{
  "num_attention_heads": 4,
  "norm_place": "pre",
  "learning_rate": 0.00167,
  "batch_tokens": [8192, 16384, 24576]
}
MLP neurons of a small language model. Each row is named by its layer, matrix (up: input weights) and neuron, and shows model dimensions 32-127. Each number is 128 + 32 x the weight over its row's rms, rounded and kept within 0 to 255.
Before each neuron's rows, "fires on" lists the tokens most often at its 100 highest values on Wikipedia text that the model never trained on. A number after a token or word is its count.

fires on: "e" 45, "o" 10, "," 10, "r" 8, "c" 5, "a" 4
L5.up327 [160  87 154 145 174 138 166 152 120  64 133  99 134 174 178 155 169 158 154  71 111 135 140  99 209  98 159  93 116 143 103 107 133  92 214 108 173 129 133 142 153 111 138 168 165 114  81 167 171  92  98 120  74 116  87 184 185  91  86 146 144  64 171 103 109 148 163 104  86  99  72 121 121 146 114 119 144 104 125 165 129 130 118 177 178 139 155 109  89 149 123 136  82 111 128 108]

fires on: "p" 25, "st" 12, "d" 10, "w" 9, "se" 7, "b" 7
L5.up518 [ 86 107  89 192 130 149  92 183 143 120 136 118 154 155 104 188 145 111 133 152 136 111 144 116 138 172 197 162  78 159  78 150 156 111 108  94 142 133  78 142 162 153  94 119 114 117 114 145 150 123 147 106 102  92 137 158 161 111 164 125 131 200 103  98 138 130 142 135  93 132 111 152  43  83 143 190 152  92 153 125 161 137 186 162 184 156 141 156 145 121 139 176 176  96 125 135]

fires on: " r" 20, " sc" 9, " mount" 8, "ount" 6, " or" 6, "pl" 6
L11.up432 [178  93 163 154 111 134 148 119 128  60 123  90 138 131  77 126 134 149 135 133 158 110  85 132 178  90 103 148 140 129  95 130  99  71 146 104 114 114 141 135  65  34 159 194 128 130 127 152 134 127  96 161 149 100 110 109 100 131 174  60  71 166  90 111 170 152  90 169  72 153 161 105 134 186 169 120  94 117 141 123 139  89 106 147 133  95 149 118 146 109 111 124  98 203 210 137]

fires on: "ar" 16, "or" 13, "y" 12, " Bar" 12, "er" 7, "por" 5
L9.up207 [125 127 133  78 115 132  55 141 122 173 121 111 123 182 134 153 145  99 180 109 142 126 187 130 183 137 120 124 133  81 150 143 128 113  91 132 137  94 146 125  93  84 156 229 147 116 106 127 185  85 181  68 132 184 121 130 121 138 129 160 116 139 108 121 148 149  99 186 126 124 113 122 119 149 120 153 161 130  82 138 114 113 174 178 162  85  87 124 182 159 159 159 145 166 106 127]

fires on: " T" 27, "1" 16, " city" 8, " S" 5, "in" 4
L11.up55 [116 116 151  64 150 190 123 127 122 120 155 156 119 106 128 139 124 138 126 147 116  97  98 105  96 102 141 141 143  70  97 163 120 168 158 110 103 116 110 161 100 138  90 121  98  89 129  96 160 173 141 157 115 134  96 228 164 134 158  72 101 161  39 174 141  70 148 127 154 146 162 113 113 138 139  89 153  86  99 116  64 116 113 148 129 151 169  79 118 147 140  80  81  68 157 135]

fires on: " o" 12, " per" 12, " ann" 10, " j" 8, "j" 7, " ob" 6
L8.up494 [152 162 143 129  90 122 146 175 124 201 147 153  82 160 160 193 147 141 156 116 112 126 160 168 104 125  94 170 126 167  78 162 146 108 102  94 220 110 144 147 123 102 140 119 116 171 145 139 167 162  85 158 125  94  51 133 113 103 118 100 101 147 180  86 196 135 154 116 173 137 108 106  58 132 155 150 136  93 162 104 173 178 139 130 137  90  77 118 125 163 150 121 166  78 122 137]

fires on: " to" 72, " |" 17, " /" 5, " under" 4
L9.up357 [143  69 163 156  98 135 145 177 134 132 151 105 105 158 129 107 164 129 146  92 168 195 152 121 136  94 124 126 196 131  84 104  86 111  88  73 188 143 143 185 131 136 114 159  90 105  90  95 116  86 120 115 143 129  68  98 103 146 135 152 131 172  97 152 147 146 154 119 150 123 166 147  86  41  70 117 175  96  93 131 124 117 135 136 134 172 143 127 136 215 147 167  83  75 142 133]

fires on: "qu" 17, "t" 10, " only" 9, " first" 7, "re" 7, "j" 6
L2.up536 [ 99 140 157  96  93 112  93 142 126 141 135 125 128 150 134 171 216  94 156 134  93 139 136 168 102 134 118 117 156 138 138 112 146 153 129 169 153 151  89 154 190 142 102 154 104  81 115 149 156 136 124 155 109 124  87 178 147  81 154  22 127 138 200 151 153 138 189 127 126 162 108 148 108 130  96  93 162 100 116 118  75 128  44 126 156 198 181 107 150 165 121  63  76 179 170  88]

fires on: "al" 22, "e" 19, "=" 9, " |" 9, "a" 7, "s" 5
L3.up575 [ 63 106  95 161 120 162 127 161 104 124  76 106 155 104 139 132 171 100  73 133 127 107 128 107 128 139 101 169 122 101 135 156 120  74  96 150 113 103  63 134 196 151 118  75 115 144 110 145 113 110 152 130 103  69  76 143 205  86 131  96 199  98 120 113 162 129 195 192 127  84  99 154 114  97 156 138 108 161 194 124 121 169 109 118 113 178  87  90 185  91 181 148 104 104 113 143]

fires on: "." 38, "N" 6, "D" 5, "K" 4
L9.up395 [122  81  72 122 128 101 106 164 117 145  88 104 137 111  81 154 114 161 160 147  74 172 119 117 222 166 159 118 125 136  57 133 177 121 148  78 126 101 113 142 107 102 144 114 148 134 140  86 227 105 147 116 122 141 105 121 134 140 126 130 105  96 143  50  84 135 175 134 172 119 158 162 131 107 131 126 126 146 174 110  94 112 136 161 139 108  89  73  90 125  85 157  87 140 102 128]

fires on: " L" 57, " |" 14, " ex" 4
L9.up226 [ 94  71 120 134 102 185 129 138 100 160  95 108 139 136 128 157 120 141 136  99 171  52 117 109 137 131 138 160  82 120  91  95 111  83  96 144 168 136 135 118  93 114 119 184 159  96 106 155  81  96 141 125 103 137 107 179  91 176  76 116 169 150  53 108 175 103 159 118 161 129 179  99  90 100  79 100 135 135 118 144 135 162  90 137 103 145 135 133 122 143 125 116  59  84 131 142]

fires on: " " 36, "is" 7, "all" 7, "," 6, "m" 5, " |" 5
L8.up113 [131 130 153  92  88  97 103 157 129  94  91 145 107 103  89 121 151 111  67 171 132 169  56 110 108 161 146 157 154 118  76  99 131 183 143 117  81 138 147  67 182 200 169 158 119 121 168 170 126 140 115 128  94 129 157 159 158 123 183 123 143 123 108 166 115 164 152 102  94 100 185 134 108 110  92  62 122 106 170 137 129 149  84 154  72 176 143  92 115 104 174 119 100 121 160 176]

fires on: "ay" 19, "a" 9, "i" 9, ":" 7, "u" 7, "y" 7
L3.up457 [108 114 105  85 153 142 128 145 145 109 139 155  86 115 146 116 173  98 127  59 204 118 129 113 184 152 142 124  56 107 154 128 143  67 193  93  82 199  86 130  97 135 172 141 107 101  78 107 124 162 169 133  80  92  91 113 179 100 132 169 114 101 102 104 133 115 137 148 133 149  76  93 153 107 141 136 116 107 131 125  81 148 127 106 210 176 165 126 172 142 153 146  76 148 158 142]

fires on: " r" 38, " fl" 10, " squ" 7, " dec" 4, " Squ" 4
L11.up252 [122  62 190 141 143 147 136 137 106 143 134  93 120 105  94 125 147 160 128 135 167 153 187 119 142 130 187 177  54 107 146 119 134 116  78 133 128 135 172  89 108 148 165 108 129 118  97 178  77 170 141 162 187 146  89 149 106 143 145  63  94 182 149 117 122 131 154 150 119 115 101  97 110 122 161 117  85 154 102 145 109 160  89 124  93 143 111 116 161 185 107 146 116 129 160  60]

fires on: "-" 20, "st" 18, "q" 15, "est" 11, "h" 7, "iss" 4
L2.up417 [187  75 176 140  63 168 154 152 142 102 137  94  96 153 164 102  84 152 121 121 162 177 176 115 123 165 107 163 114 132 121 114 120 149 105 205 131 138 110 155 115 111 132  84 174 151  93 114 109  81 113  37 126  96  97 112 108 100 135 118 178 138 133 183 101 100 121 125 133 109  93 138 102 140 119 149 129 148  93  96 110 141 107  79 180 127 159 143 192 118 146 145  80  75 175  93]

fires on: "ot" 15, "Ar" 9, "eh" 8, " Ser" 7, " it" 7, " or" 6
L3.up397 [169 152 108 150 114 161 119 146  87  76  79  72 102 119 120 115  79 152 128 153 143 118 110 110  62 111 141  97 155 180 116 105 134 146 139 131 177 183 174  97 113 145 129 192 127  83 111 125 139 137 151 116 123  64 112 140 169 154  94  78 138 159 124 128 122 131 124 114  97 121 163  75 147 135 105  48 122 244 146 114 122  91 173 122 135 116 122  96 161 147  97 143 111 114 157 153]

fires on: " where" 22, " Cl" 20, "Cl" 7, "p" 6, " Comp" 6, "," 6
L3.up88 [ 84  89 104  86 182 131 143  96 113 143 162  95 140  63 178 107 110  83 129 169 184 126 156 117 164  99 125 168  73 112 106 125 133 179 140 114  78 115 192 160 129  86 149 114 112 114 111 171 144 154 114 164 127 106 111  97 139 145 132 116 136  89 130 121 116  92 102 142  98 127 127 104 100 123  95  72 160 171 177 127 107 130 131  63  85 149 144 102 112 138 150 137  95 148 125 115]

fires on: "in" 19, "n" 14, "en" 12, "omet" 8, "qu" 6
L5.up153 [137  70 142 109 181 145 168 120 123 157 110 117 151 131 132 111 109 100 144 134 134  60 127 166 122  51 167 130  70 137  97  68  82  62  92 114 104 119 154 107 135 113  88  85 172 120 105  96  98 151  66 166 116 146 129 166 135 149 181 118  95 182 141 104 196 116 186 115 136 118 168  84 103 104 111 139 108 115 150 114  36 180 123 199 137 163  92 187 200 112 107 155 115 125 139 117]

fires on: " were" 11, "d" 10, "p" 9, "ter" 9, " family" 9, "z" 8
L3.up431 [ 96 144 114 194 128 175 117 163 124 109 154  67 139 188 180 122 132 121 163 145 121 110 141 135  88  90 126 173 137 122  91 199 123 126 137 232 119 105 157 184 133  87 121 133  83 131  81 121 114  98  78 120 102  98 105 150 156 195 173  97 169 149 106 133 207 122 109 121 145 118 135 141 128 113  78 161 168 153 172 139 130 139 110 138 158 139 112 106  68 136 122 153 193 126 138 116]

fires on: "l" 19, "re" 17, "r" 15, "ol" 12, "p" 6, "m" 4
L6.up22 [146  81 127 134  95  83 157 155 139 117 235 112 156 131 165 160 148 144 124 128 106 123 119  99 152 102 133 143 163 128 134 117 203 139 133 109 142 119  67 160 124  75 123 144 117  99 126 131 154 129 128 120 119 118 135  95 110 157 116  57 116 113 177 138 206 112 114 112  83 102 218 122  94 155  78 121 165 178  96 111  93 128  78 164 125 187 147 128  65 100 122 142 161 123 184 106]

fires on: " an" 61, "s" 7, "j" 7
L9.up595 [185 149 128 111 126 111 128  81 152 235 115 166 151 111 161  94 137 101 174 105 122 100 167 144 109 118 100 228 130 168  68 118 100 157  83  99 132 142 156 145 123 134  68 144 123  82 208 168 160  85 126 147 100 124 125 136 104 140 113 145 169 111  97 140 117 128 109 153 180  98 126 120 124  86 163 130 153 144 167 121 179 123 142 121 140  83  92 144 135  49  98 141 157  97 111  93]

fires on: "p" 17, "," 16, " sec" 14, " resp" 7, " Sec" 6, " rec" 6
L8.up135 [113 147  95 131 135 163 135 214 148 119 111 153 138 192  66 181 124 123 105 133 150 129 158 175 108  65 182 127 123 140  72 118 187 146 141  80 102 142 149 156  58  81 124 141 105 126 139 169  95 142  98 108 140  93 124  97 125 147 105  80 138 107 122  92 107 151 125 156 134 104 141 128 151 174 141  73 191 159 187 152 144 115 163  55  80 105 146  99  96 107 123 185  91 101  86 117]

fires on: "at" 59, "ed" 24, "atic" 5
L2.up167 [147 152  80 175 150 119 133 125  89 136  76 164  83 127 172 122 107  86 126 153 152 125 111 105 155 122 126 154 108  87 133 175 113  99 182 169 127 158 177 132 163 158 192  66 117 129 162 105 151 152 138  86 121 145  99 154 163  81 202 153 100 115 122 163  97 147 100  92  82  43 199  82  76 158 105 164 134  90  27 154  84 144  93 135 136 167 105 144 117 151 129 128 145 109 148 135]

fires on: "en" 21, "on" 16, "ec" 12, "urs" 4
L5.up343 [129 125 163 138 122 126 126  99 143 165 128 135 153 137 101 136 183 162 174 114 159  82 123 103 144  79 130 196 101 109 162 131 131 126 149 138 140 145  43 130 155 140  61  84 141 111 136 182 184 125 104 194 113 109 162 117 165 148  66 148 120  94 150 120 171 116 153 159 110  90  86 104 143 157 102 112  33 149 118 109 115 159 119  83  90 176 137 131 192  77 138 110 123 134  68 111]

fires on: "8" 21, "9" 10, " in" 10, "4" 9, " the" 7, "5" 6
L9.up212 [ 76 139 152 143 185 103  98 124 199 147 103 146  78 148  96 138 166 113 177 141  83 130 120 181 177 147 139 160 132 156 196 115 128 134 152  78 142 126  96  48 107 125 100  78 161 134 127  99 140 149 119 179  80 146 126 147  93  88  68 159 144 109 106  93 132 156 201  79  88 143 133 164 182 148 142 109  91 146 127 148  93 147 184 182 119 106 118 170  92 125 132 148 157 104 107 115]

fires on: "ing" 24, " of" 10, "ed" 7, "0" 7, ":" 6, "ound" 5
L3.up85 [ 75  85  99 129 105  76 124 109 132 156 128 161  93 108 109 171 127 115 133 154 145 105 155 107 124  86 140 143  81 197 164 174 144 157 152  71 142 141 169 139 117 156 102 170 171 150 151 105  90 150 128 181 182  57  62 137 190 113 197 147 114 119 155 116 135 171 123 146 152 104 168 161 122  88 152 122 113  74 146  96 103 116 117 118  92 110 191 152 147 168 182 103 110 181 111 134]

fires on: "4" 19, "h" 18, "q" 12, "l" 8, "1" 7, "str" 6
L3.up326 [101 122 167  99  74 199 147 174 148 141 104 151  84 110 150 137 131 188 118 109 141 142 186 194 118 138 126 134 110  89 145  62 135 111  90 147 118  71 177 150 182 161 189  27 153 140  80 133 170 135  99 119 135 147 165 108 154  88 130 151 124 124  83 132 175 160 133 122 124 121 134  94 133 152  88 140 103 177  60  92 132 205  97 144 132 130  95 141 155 105 159  68  83 100 134 122]

fires on: "-" 50, "d" 14, "g" 12, "b" 5
L6.up106 [110 192 142 182 138  88  82 130 148  70 160 102 150  90  43 153 140 109 185 170  81 164 161 130  93  96 168 136 134 120  78 123 152  63 139  71 163 135  59 118 149  86  80  95 133 137 117 124 183 125 100 140 100 114 140 137 125 190 160 125 224 141 128  88  96  90 126 157 136 148 157 133 101 160 112 147 155 114 114 143 124  65 126 144 163  97 131 143 165 108 163 105 131  68 181 136]

fires on: "n" 26, "ly" 11, "in" 10, " not" 10, "en" 6, " It" 5
L6.up140 [170  57 172 113 154  84  99 136 168  61 120 160  86 173  84  89 107 150 138  80 155 143 163 136 124 105 171 144 136 151 162 102  65  99  78 164 147 156 192 143 101 178  99 132 153 130 145 108 142 110 160 135  80 156 115 172 122 194 144 137 192 129 135  88 154 143 159  96 163 113 152 112 105 137 142  97 103 161 157 176  82 103 123 103 133 107 101 119 154 157 104 124 106 112 163 112]

fires on: " was" 64, "un" 5, " tr" 5, " been" 4, " –" 4
L9.up33 [159  94 122 169 120  80 132 115 147  79 126  87 125 157  85 142 117 166 144 107 106 102 156 119  85 169 151 139  54 148 146 192 129  87 152 140 124 171 190 133 150 155 106 186 187 113 104  98 155 122  51 136  99 152 118 166 125 113 151 112 140 148 137 107 104 126  85 202 188 154  52 173 109 117 106 130  78 144 124 129  79 107 154 125  87 142 213 119 190 143 164 150 115 139 145  95]

fires on: "es" 16, "ing" 13, " him" 12, "s" 7, "hip" 4
L6.up324 [129  92  73  86 132 113 180 132 146 185 163 190  82 134 148 150 141 119 134 155 146 143 190 141 104 156 131  58 132 145 163 172 148 142  71  89  80 127 139 139 115 139  86 125 130  68 153 115 156 116 136 143 128 112 145  49 161  93 112 173 197  89  74  99 106 157 147 164 159 125 137  73  85 172 122 103 126  93 162 130 136 134  97 108 112 113 117 147 157  71 121 170 108 104 158 102]

fires on: ":" 30, " the" 15, "\n" 10, "amb" 8, "arn" 7
L3.up223 [ 81 122 149  98 202 138  88 134  87 141 111 145 144  96 187 178 141  97  80 139 151 166 152 111 155 155  94  90 166 187  69 107 139 125 149 169 108  68 104  58  92 151 178 136 140  97 127 129 104 112 137  88 185 170 143 137 124 117 138 121 146 144 158  80 125 102  88 134 137 180  80 152 168 110 100 134 130 131 104 164 147  89  79 107  64 168 100  38 112 126 106 204 100  96 157 139]

fires on: "en" 25, "son" 9, "y" 7, "ston" 7, "ty" 4
L6.up84 [152 191  29 116 101  70 102 162 130  95 143 125 163 145 116 156 163 140 143  80 150 138 120  97 105 101 134 156 111 130  99 108 121 112 102  80 130 147 172 193  86 121 114 119 104 121  88 108 141 149 124 151 119 126 150 124 123 191  61 115 184 137 137 111 171 116 167 109 180 131 122  79 131 146 114 121 187 117 163 130 157  80  81 114 154 172 132 111 135 154 159  76 175 168 145 149]

fires on: " a" 25, "ard" 6, " Cross" 5, ":" 5, " For" 5, " an" 5
L6.up171 [152 139 200 187 124 145  90 147 108 114 110 177 144 156 112 149 130 107 137 129 138 120  96 102  75 153 114 174 191  77 138 133  86 118  78  65 145 137 114 174 128  61 100 131 140 165 157 166 155  75  97 127 130 106 147 135 136  95 167 129 201 169 155  86 128 167 189 114 122 129 159 160 151 135 149  98 170 116 123 108 141 136 139 108 176 169  86 120 147  72 146  58 140 163 133 121]

fires on: "1" 18, "it" 14, "ing" 13, "at" 12, " (" 11, "ay" 5
L3.up256 [140 141 126  97 130 143 118 173 108 129  68 207  98  70 189 133 149 146  54  66 154 160 110 158 142 195 165  64  85 109 146 139 159  94 112 155  96  96 134 106 155 167 161 126 127 117 101 130 147  98 161 107 109 160 120 144 114  95 145 133 100  59  76 141 159 132  93 110 167  91 137 113 114 116 114 102 142 115 100 111 153 134  42 178 133 137 160 117 143 129 135 140  85 177 116 100]

fires on: "m" 19, "re" 15, "n" 10, "ri" 9, " /" 8, "les" 7
L6.up449 [128  99 184 155 133 173 163 112 121 170 134 122 137 157 121 126  97 131 153 146 115 105 112 123 145 100 180 189 194 200 162 131 178  91  97 123 141 128 161 164 140  47 100 102 141 156  84 191 115  99 121  96 142 148  93 107  65 133 119  50 111 124 123 114 130 178 117  90  89 105 130  86  67 133  40 164 140 121  88 200  99 139 135 194 143 158 129 109 118 145 155 156 220 147 146 130]

fires on: " " 74, "." 17, "," 9
L11.up175 [134  68 137 178 102 142 118 156 185 200 113 109 126 150 102 184 178 102 137 129 170 130 126 112 204 118 114 163 125 166 158 172 159 133  89  64 138 110 144  86 141 102 164 122 122 144 150  84 173 165 118 112  83 105  87 139 123 135  77 110 164 128 169 140  99 133 178  68  90  90  73 132  91 132 186 108 122 207 161 135  85 168  82 118 171  89 122 111 100  70  93 141 101 143 120 157]

fires on: "," 53, ":" 15, " " 4, " (" 4
L11.up299 [153  92 147 103 117 151 134 165 146 167 151 170  67 114  79 165 179 126 127 200 137 133  87 126 105 129 185 191 122 157 154 166 122 143 143  77 122 139  96 135 171 127 162 134 171 111  93 114 107 132 108 106  90 183 162 109 160 167 103 166 164 113 118 141 109 152 107 148 104 117  47 116 117 162 123  89 147 126  83 133 142 109 107 101 120  81  92  84 144 116 112 144 125 151 165 126]

fires on: " " 87, "anc" 5, "por" 4
L9.up281 [128 192 125 169 133 118 125  76  84 188  92 120  89 199 123 101 130 129 125 157 158 168 120 125 179  85 121  78 170 172  92 104 133 148  92  88 156  93  81 101  96 132 148 144 142 138 160  88 177 164 117 135 162 130  82 105  93  59 134 152 113  83 161  94 163 105 115 100 134  83 156 132  73 189 146 109 160 229 149 130  48  72  67  49 184 135 134 143  68 123 108 123 114 128 146 109]

fires on: "o" 26, "s" 13, ":" 10, "\n" 10, "le" 7
L5.up637 [173  70  88 115 130 144  65 101  50 118 110 122  92 130 164 188 217 134  81 137 119 132 173  87 117 172 123 141 128 196 131  94 119 118 111 103 117 163  92 151 129 138  98 166 183 125 128 147 127 123 109 113 165 157 149 147 148 118  92  85 118 110 164 139 167 114 125 147 131 148  73 135  56 126 113 108 135 161 119 155  64 156 131 119  97 140 162 143  88 154  93 193 150 170 171 115]

fires on: "on" 22, "." 21, "C" 17, "c" 13, "===" 13
L5.up446 [131 157 144  77 130  89 117  82  85 157 153 101  73 107 114 168 122  93 159 146 132 134 138  90 161 142 166 169  80 112 144 167 134 140 118 110  65  83  57 137 146 169 138 166 148 123  94 134 159 157 129 107  96  88 150  90 165 123  66 112 125 149 126 169 153 134 149 188  84  91 148 140 140 159  66 139  96 153 104 104  95 114 128 172 124  94  97 148  84 105 148 161 131  54 143 146]

fires on: "in" 60, " in" 13, " of" 9, "," 6, " mm" 4
L5.up444 [119 150  98  99 112 112 172 152 140 188 105 166 152 152  92 104 126 118 110 143 156 169 142 107 127 161 108 159 107 120 162 136 121 114 135  93 113  76  97 143 136  62 141 161 126  81 160 147 133 127 107 124 117  95  98 119 109 157 113 121 168  94 185 166 174 152 162  66 106 130 130 180 119 137 163  60  99 154 164 106 118 143 112 174 106  78 162  95 160  79 160 144 120 143 111 180]

fires on: "2" 36, "ine" 13, "a" 7, "inc" 7, "to" 6
L2.up614 [103 111  71 144 123  67 158 138 116 131 106 151 116 155 104 174 135 116 135 141 177 106 139 104  96  76 129 188 148  90 150 114 106 151  99 119 158 122 175 100 139 127 147 129  91 210 139 141 174  44 126 184 136 155 139 132 204 131 129 119 194 113 171 153 119 156 127  88 107 138 146  97 159 131  89 123 111 121 115 177 107 165 140 107 149 123 162 152 125 177 121 144 130 100 143 194]

fires on: " an" 62, " An" 23, "An" 4
L8.up623 [215 139 127  93 108  85 110  93  95 145  91 133 169 156 110 183 106 133 147  49 131 148 114  93  86 129  88 150 143  93  57 137 134 156 125  81 172  86 153 102 146 102 123 174 117  68 115 139 142 116  91 167  82 133 124 123 130 141  86  98 113 161 149 144 100 110 134 174 186 173  94 132 126 131  65 112 146 103 156  87  71 201 121 133 159 120 194 127 151  76 190 143 130 104 100 105]

fires on: " r" 15, " and" 12, "um" 6, " Total" 6, "ic" 6, "pl" 5
L11.up78 [140 109  99 118 108 129 114 123 164 112 123 128 157 118 127 142 127  92 125 144 112 150 135 161 177  96 115 194 134 144 146 122 143 136 121 142  80 124 125 134 154  94 131 160  93  97 117 224 149 113 117 129 127  84  96 115 147  79 171 197  50  91 149 114 177 132 124 135  64  86 102 135 138 167 122 133 119 130 112 163 165 125 133 134 128 162 158 116 188 160 149 146 117 131 162 158]

fires on: "-" 34, "ast" 7, "ings" 5, "ur" 5
L6.up16 [156 108 110 155 176 136 229 100 173 114 133 153 108 154  90 116 100 162 128 175 133 113 109  88 131  74 135 141 147 113 161 153 149 169  56 143 151  99 117 103 125 137 109 142 101  98 144 103 114 133  70 182 125 101 135 152 152 146 136 139 181 135  99 155 129 114 166 154 110 152  97 153  81 133 127 122 107 105  61 105 108 131 144 162  76  93 146 137  50 164 107 138 143 122 102 136]

fires on: "ecutive" 11, "on" 10, "iver" 8, "or" 8, "ect" 8, "lect" 5
L2.up420 [132 141  83 100  90 121  99  93 116 202 127 118  88 128  92 134 126 133 124 232 134 152 157 107 104  97 172  94 105 116 133 159 112  66 131  96 134 151 100 117 119 141 132 112 140 130 113  98 128 121  99 123 147  75 130 187 111  89 167  93 106 162 133  86 131 134 140 142 163  88 194 147 115 132 120 129  89  55 123 149 121 108 148 132 108 102 144 198 162 133 111 121 118 122  63 184]

fires on: " " 36, "\"" 31, " more" 10, "%" 7, "s" 4
L8.up504 [ 57 159 111 111 100 168 101  48 161 165 113 115 194 112 111 145 204 158 154 119 169 129 155 120 184 152 149 163 121 119 112 141 116 155  85  98 142 121 119  96  63 109 142 135 132 169 171 125 122 103  76 133 120 102  96 111 138 172 118 165  95 103 124  98 106 111 118  99 156 117 137 111  94 158 146 150  82 170 176 182 108  70 125 148 153 130  79 153  59 100 158  94 114 123  71  57]

fires on: " up" 17, "'" 13, "ro" 12, " pro" 7, " out" 6, " ro" 5
L9.up517 [139  96 127 144 122 128 133 129 129 134  89 128 125  93 120 152 173 137 136 110  60  96 115 157 226 114 132  72  88 116 106 107  81 174 127 123 153 116 160 112 159  48 111 155 182 138 118  88 147  84 137  95 157  92 160  87 132 143  88 100 140 159 100 212 131 134 101 114 176 116 115 103 129 157 145 121 131 122 163 104 190 174 118 121 114 133  84 132 119 109 161  87 116 103 110  91]

fires on: " was" 18, " been" 12, "2" 11, "–" 10, " later" 5, " " 5
L9.up636 [108  94 119  90 191 112 102 118 135 150 164 137 137 154  68 157 160 166 170 101 103 129 101 102 129 127 159 113 104 109 138 100 118 120 110 131 109 129 113  98 185 171 149 139 136  95  73 123 146 156 166 129 116 174  98 130 171  75 134 166 171 161 157  91 124 154  97 164 130 117 139 141 132 130  82 133 157  83  67 140  88 157 154 143  77 100 159 122 135 104 195  96  74 129 140 145]

fires on: "h" 56, "ay" 7, "ing" 6, "u" 4, "'" 4
L3.up101 [135 142  64 155 146 180 128 156 137 155 105 159  99 115 154 161 171  63 148 107 140 153 134 137 119 164 112  79  64 169 176 140 123 102 176 159 224 124 102 119 195 137 138 107 140 130  78 121 126 170 158  70 128  75 142 121 109 158 106 162 105 102 107  99 148 115 162 149 138  22 103 173 154 169 112 117 199 112 134  74  78  95 101 173 149 138 151 115  97 122 142  73 101 171 124 112]

fires on: " up" 15, " and" 14, " down" 13, "m" 11, " out" 9, "3" 5
L9.up324 [ 70 139 163 160  63 143 149 141 113 142 103 152 116  87 171 149 122 160 140 117  78  90 140 155 185  96 124  86 151  78 103 155 122 110  95 118 163 107 199 126 191  59 123 164 141  89  70 109 162  86 145 125 171 119 137  80 130 151 192 160 104 132 123 104  97 149 180  88 138 118 112 156 103  79 139  75 140 184 186 182 153 121 129 152 104 142 129 145  92 168 154 140 200 136 163  79]

fires on: " |" 25, "," 16, "is" 15, ":" 14, "):" 6
L8.up631 [106 179 124 124 121 133 115 110 116  66 160  97 100 107 118 164 144 182 108 171  97 206 125  97 107  91 103 137 152 166  56  94 100 207 145 131 146 107 149 110 164 101 173  99 163 167 174 147 146 106 100 142  79 115 219 146 152 144 162 126 180 134 187 130  77 166 151 133 121 123  95 115 123  96 135 125 129 112 140  51 101 143  73  94 116 139  83 140 106  77 129 107 143 107 125 184]

fires on: "on" 20, "d" 14, "p" 13, "v" 11, " d" 11, "ru" 10
L5.up525 [ 93 164 150 128 113 109 148 129 157  87 137 154 133  99 133 152 173  97 161 131 155 144 118 110 129  27 106 153 121 105 143 145 131 100 150 148  61 122 130 222 174 107  43 173 114 141 115 115 156  97  56  83 146  92 107 126 139 114 176 163  80 179 163 134 145 145 152 145 126 163 117 167 182 137 120 145 138  97 121  95 112 140 124 156 176 122  92  90 136  87 119 133 140 166 126 103]

fires on: ":" 31, "ate" 15, " |" 12, " of" 8, " place" 4
L2.up242 [ 98 132  72 176 177 105 104 152 134 146 118 139  95 140 173 117 170  87  96 180 103  95  86 120  95 134 137 148  89  83 159 168 149 171 130  93  81 114  85 116  73 122 154 163 137 102 143  92 123 121 153 182 104  82 119 102 179  78  79 136 164 111 129 134  94 173 197 146 153 138 202 178 103 134 126  94 127 114 138 141 152 136 139  50  52  90 147 117 102 170 148 117 179  86  90 124]

fires on: "ill" 24, "oll" 16, "old" 9, "y" 9, "all" 7, "ent" 6
L3.up375 [130 116 194 119 109 118 120 178  85 131 127 136 143 173 138 154 163  62 172 120 145 194  87 111  87  75 113  83 135 113  86 177 125 102  75 102 115 180 116 129 170 160 162 126 102 120  90 133  93 122 167 171 122 128 146 185 157 131  87 121 191 156 138 117 171 116  88 130 148  87 115 126 147 119 167 146 211 154  66 178 129 156 106 151  97 145 104 109 169 156 117 135 157 174 144 113]

fires on: " un" 24, " Re" 14, " soc" 7, "ative" 6, "ion" 6, "ation" 6
L2.up293 [ 98 112  87 130 125 138 119 139 140 170 160 126  99 124 130 148  94 116 132 157  56  94 149  69 152 131 104 162 117 181 110 159 134 126 108 118 132 114 128  90 127 139 148 164  90 124 118 116  71 142 162 202 101 132 127 134  72 158  94 119  87 181  98 113 148 107 137 194 142 144 102 126  97 171 144  77  66 177 160 137  59 142  93 142 171 104 148  98 158 122 172 148  86 136 114 122]

fires on: "ir" 24, "ist" 15, "ig" 13, "ered" 7, "i" 7, "im" 5
L2.up135 [103 116 101 179 106 107 137 153 187 118 110  95 110 142 103  95 201 118 103 156 114 118 110 141 127  86 131  91 166 180 122  97 108 101 118 178  93 160 177 123  79 139  37 116 142 179 155 126 106 202  67 110 155 105 181 158 158  99 121 136  97  89 196 130 116 134  97 156 147 140 177 151 128 133 133 136 126 158 138 113  85 144 169 116 167 167 144 117 143  91 123 142 125 138 212  96]

fires on: "c" 28, "on" 26, "ti" 8
L5.up131 [129 142 138 168 143  48 117 126 112 146 157 153 154 141 130  73 118 132 189 116 152 159  99  80 163 102 162 129 102 144 148 122 118 127 124 143 164  82  54 141 164 132  63 212 128  60 149 163 190  99  98 101  92 143 156 122 166 154  30 198  93 134  88 135 147 140 133 139  83  97 134  70 104 161  91  95 103 153 103 129 142 107 164 128 177 146 166  92 105 131 134 127 122 108 123 109]